Part of a small language model's weights: biases on query, key and value, 219M tokens.
MLP neurons of a small language model. Each row is named by its layer, matrix (gate and up: input weights) and neuron, and shows model dimensions 64-127. Each number is 200 + 30 x the weight over its row's rms, rounded and kept within 0 to 999. A neuron's up and down rows have the sign that makes its largest values positive.
After each neuron's rows is what it responds to, as a language model described it from the Wikipedia text at the highest values.

L4.gate504,218,147,214,242,212,158,162,135,206,176,206,168,203,231,180,233,182,214,210,246,165,172,229,234,177,237,131,155,216,202,197,215,216,236,184,243,189,176,173,214,241,206,242,191,255,146,204,195,170,229,171,256,186,207,192,213,197,243,169,188,176,199,222,229
L4.up504,186,181,250,199,198,206,199,177,162,185,211,198,210,206,209,192,206,195,129,218,173,228,187,194,267,187,224,190,97,183,177,191,218,239,179,230,228,234,217,200,150,248,197,157,223,240,177,175,152,206,224,107,183,199,207,200,198,186,184,190,180,213,211,202
Description: Ordinals like first, second, third (often the word piece after "th"), plus ranking words such as championship, final, League, record, in sports and election text.

L3.gate356,189,133,231,184,208,204,190,181,231,164,228,188,211,192,195,184,158,187,121,183,220,143,207,191,200,239,214,243,236,209,231,160,204,159,203,191,196,224,189,192,214,183,168,213,190,243,209,168,217,183,206,247,165,196,175,228,184,196,209,183,209,210,174,161
L3.up356,237,234,159,200,169,196,174,148,198,218,161,134,222,236,226,212,174,203,204,180,196,230,204,175,180,186,225,165,139,168,200,165,200,165,225,210,194,128,227,216,140,262,199,163,184,210,181,177,189,226,184,180,222,196,166,173,139,197,177,178,250,168,202,174
Description: Second word piece right after a split-off first letter or short onset like l, L, a, ch: l-ight, ch-ild, l-ed, a-not-ice.

L4.gate439,174,177,219,209,212,170,211,181,161,195,186,210,245,191,170,171,193,224,215,233,193,181,203,201,215,146,206,257,186,234,162,202,212,214,200,252,190,213,212,204,215,176,184,198,206,172,187,198,210,148,218,247,185,221,166,214,190,156,126,157,210,179,216,172
L4.up439,179,245,227,174,203,153,221,181,216,184,157,241,218,174,211,202,203,195,253,201,166,195,224,194,213,172,280,179,220,209,205,191,217,182,148,189,163,205,157,201,120,227,156,225,195,161,163,191,259,181,222,244,200,241,194,202,193,154,201,217,221,225,192,187
Description: Suffix pieces that finish a word split into subword tokens, mostly -ing as in oper-ating, lead-ing, serv-ing, also -ity, -le, -ed.

L11.gate207,223,186,202,208,172,212,128,193,200,197,209,149,202,199,210,194,249,184,156,194,238,192,173,212,210,194,226,143,141,199,198,195,179,235,225,191,184,206,225,255,206,162,237,189,193,175,175,206,247,218,234,198,197,164,229,181,199,202,136,268,251,205,187,135
L11.up207,195,182,155,170,185,182,189,181,200,226,191,184,241,203,157,262,219,166,134,199,189,210,149,184,175,179,107,241,164,145,200,220,199,153,166,151,210,162,230,215,254,193,213,226,169,217,153,231,180,153,201,190,173,179,212,163,242,176,244,244,241,129,170,208
Description: Standalone "r" or r-cluster pieces (gr, tr, Pr) split off inside longer words, e.g. att-r-action, cont-r-act, Mad-r-id, group.

L3.gate437,156,225,191,162,187,215,239,166,177,154,256,186,231,196,188,229,221,175,198,211,219,170,238,173,133,149,197,235,222,137,227,190,174,197,158,206,158,214,170,215,234,160,231,174,174,221,209,206,242,155,172,203,205,196,217,194,216,230,167,184,210,231,178,146
L3.up437,188,275,211,177,185,208,181,171,218,231,229,228,164,196,167,279,189,155,194,207,136,201,205,234,188,186,205,191,211,147,251,226,183,229,194,218,235,245,201,197,194,190,209,193,187,230,173,178,220,179,166,228,206,153,154,237,195,148,199,170,230,193,175,131
Description: Mostly the word there in any use (resided there, there are, thereafter, thereby); also mid-word pieces that finish a word, such as r-ural, ult-ra, camp-us.

L11.gate172,203,237,232,215,175,192,229,199,158,152,209,231,186,206,191,216,225,170,224,249,136,175,193,170,215,154,198,232,181,175,183,197,158,237,205,108,167,174,200,223,176,160,213,166,248,169,174,247,212,164,176,208,236,201,211,177,212,178,181,218,179,196,182,222
L11.up172,221,244,147,177,206,232,224,208,211,146,221,245,198,274,204,182,208,220,199,239,155,156,202,192,240,173,150,144,177,200,163,198,174,261,184,189,153,227,177,181,167,232,170,120,201,173,196,183,226,159,242,209,166,253,233,188,201,233,189,205,212,191,172,204
Description: Final subword pieces that finish a word split across tokens, mostly suffixes like -ing, -ity, -s, -cess, e.g. rac-ial, batt-ing, suc-cess.

L11.gate119,182,156,176,167,237,224,210,229,231,190,218,214,180,182,215,250,227,177,134,229,179,214,246,164,173,214,198,192,167,169,152,183,166,246,180,239,193,202,176,238,152,242,165,229,190,172,166,202,210,186,209,186,215,215,200,168,217,182,199,174,240,204,224,176
L11.up119,198,159,183,182,240,171,177,245,157,166,202,194,159,211,193,203,236,180,156,170,160,201,220,270,163,244,219,143,232,181,183,169,188,243,219,233,237,239,232,157,223,160,217,247,203,208,203,241,219,212,197,195,203,233,196,171,189,230,191,160,199,224,229,145
Description: Inner subword pieces of familiar proper names, mostly place names, once the opening piece has been seen, such as Bei-j-ing, Hong K-ong, Eng-l-ish, It-al-y.

L4.gate412,224,228,162,192,197,181,209,164,220,185,177,222,202,193,176,232,192,233,227,204,228,187,190,257,176,209,209,166,231,214,170,177,240,226,194,209,195,232,208,198,216,182,215,223,255,204,264,211,196,197,267,162,190,189,232,180,159,238,196,167,211,199,202,204
L4.up412,222,190,201,215,155,197,200,196,249,212,210,199,190,225,239,232,225,238,133,220,207,211,236,179,194,264,131,225,202,199,177,198,125,231,184,199,215,161,205,231,221,222,169,175,219,156,240,179,197,192,136,178,247,258,250,199,234,179,235,220,176,211,160,173
Description: Short word-piece tokens inside a word, often r or ro after st, t or cont, as in regist-r-ation, cont-r-act, t-ro-ops.

L11.gate34,235,210,201,257,242,211,141,236,202,200,256,230,252,182,198,219,152,201,170,151,155,202,223,187,220,229,163,219,215,212,184,247,197,225,241,250,222,178,233,250,197,197,253,203,195,174,217,248,202,192,260,226,244,169,193,215,213,210,150,244,227,198,204,183
L11.up34,143,215,207,203,254,230,232,155,174,126,223,209,171,183,209,195,249,157,163,209,140,211,137,175,203,151,236,268,207,204,218,231,179,176,219,204,181,248,174,232,207,232,247,195,176,179,173,224,226,217,220,218,224,172,198,194,177,202,196,167,131,185,144,249
Description: Word pieces that finish ordinals, superlatives or nationality adjectives before a noun (fourth, third, oldest, Canadian), plus split-word fragments like ch-ild, F-ederation.

L3.gate494,182,203,209,156,192,202,154,166,198,220,247,228,208,236,178,146,194,206,190,203,223,177,222,256,203,212,147,215,213,218,201,194,212,190,266,181,211,214,209,204,167,208,219,140,204,168,192,195,237,189,198,191,213,220,211,161,144,206,230,231,192,262,198,238
L3.up494,170,164,182,195,163,190,181,149,243,234,181,239,177,233,190,178,186,206,186,226,235,215,208,224,160,200,164,204,200,233,208,259,271,210,262,194,218,199,197,138,162,198,177,170,155,236,287,201,205,183,242,183,212,215,153,223,194,274,175,221,209,235,175,183
Description: Short first pieces of words split by the tokenizer, mostly h, j or th right after a quote or bracket (h-as, j-ust, th-at), plus 9th place in results lists.

L3.gate384,185,215,201,204,212,188,139,223,218,258,240,188,203,237,140,195,159,191,229,202,217,213,177,203,241,230,182,156,194,245,216,194,218,209,140,195,236,256,142,202,195,194,199,171,204,246,175,204,200,154,205,229,236,217,230,191,173,220,171,193,169,178,187,186
L3.up384,195,204,200,207,181,225,205,249,185,241,174,164,225,184,204,230,181,231,247,139,152,176,214,183,193,214,211,196,191,183,161,186,233,161,154,152,216,171,159,181,250,199,199,244,223,194,183,247,220,215,194,261,209,206,184,198,231,245,269,191,202,162,186,177
Description: Opening two-letter fragments of a word, mostly "Gr"/"gr" and "Th"/"th", which the word's remaining pieces complete, as in Group, Grande, graduated, Thursday, third.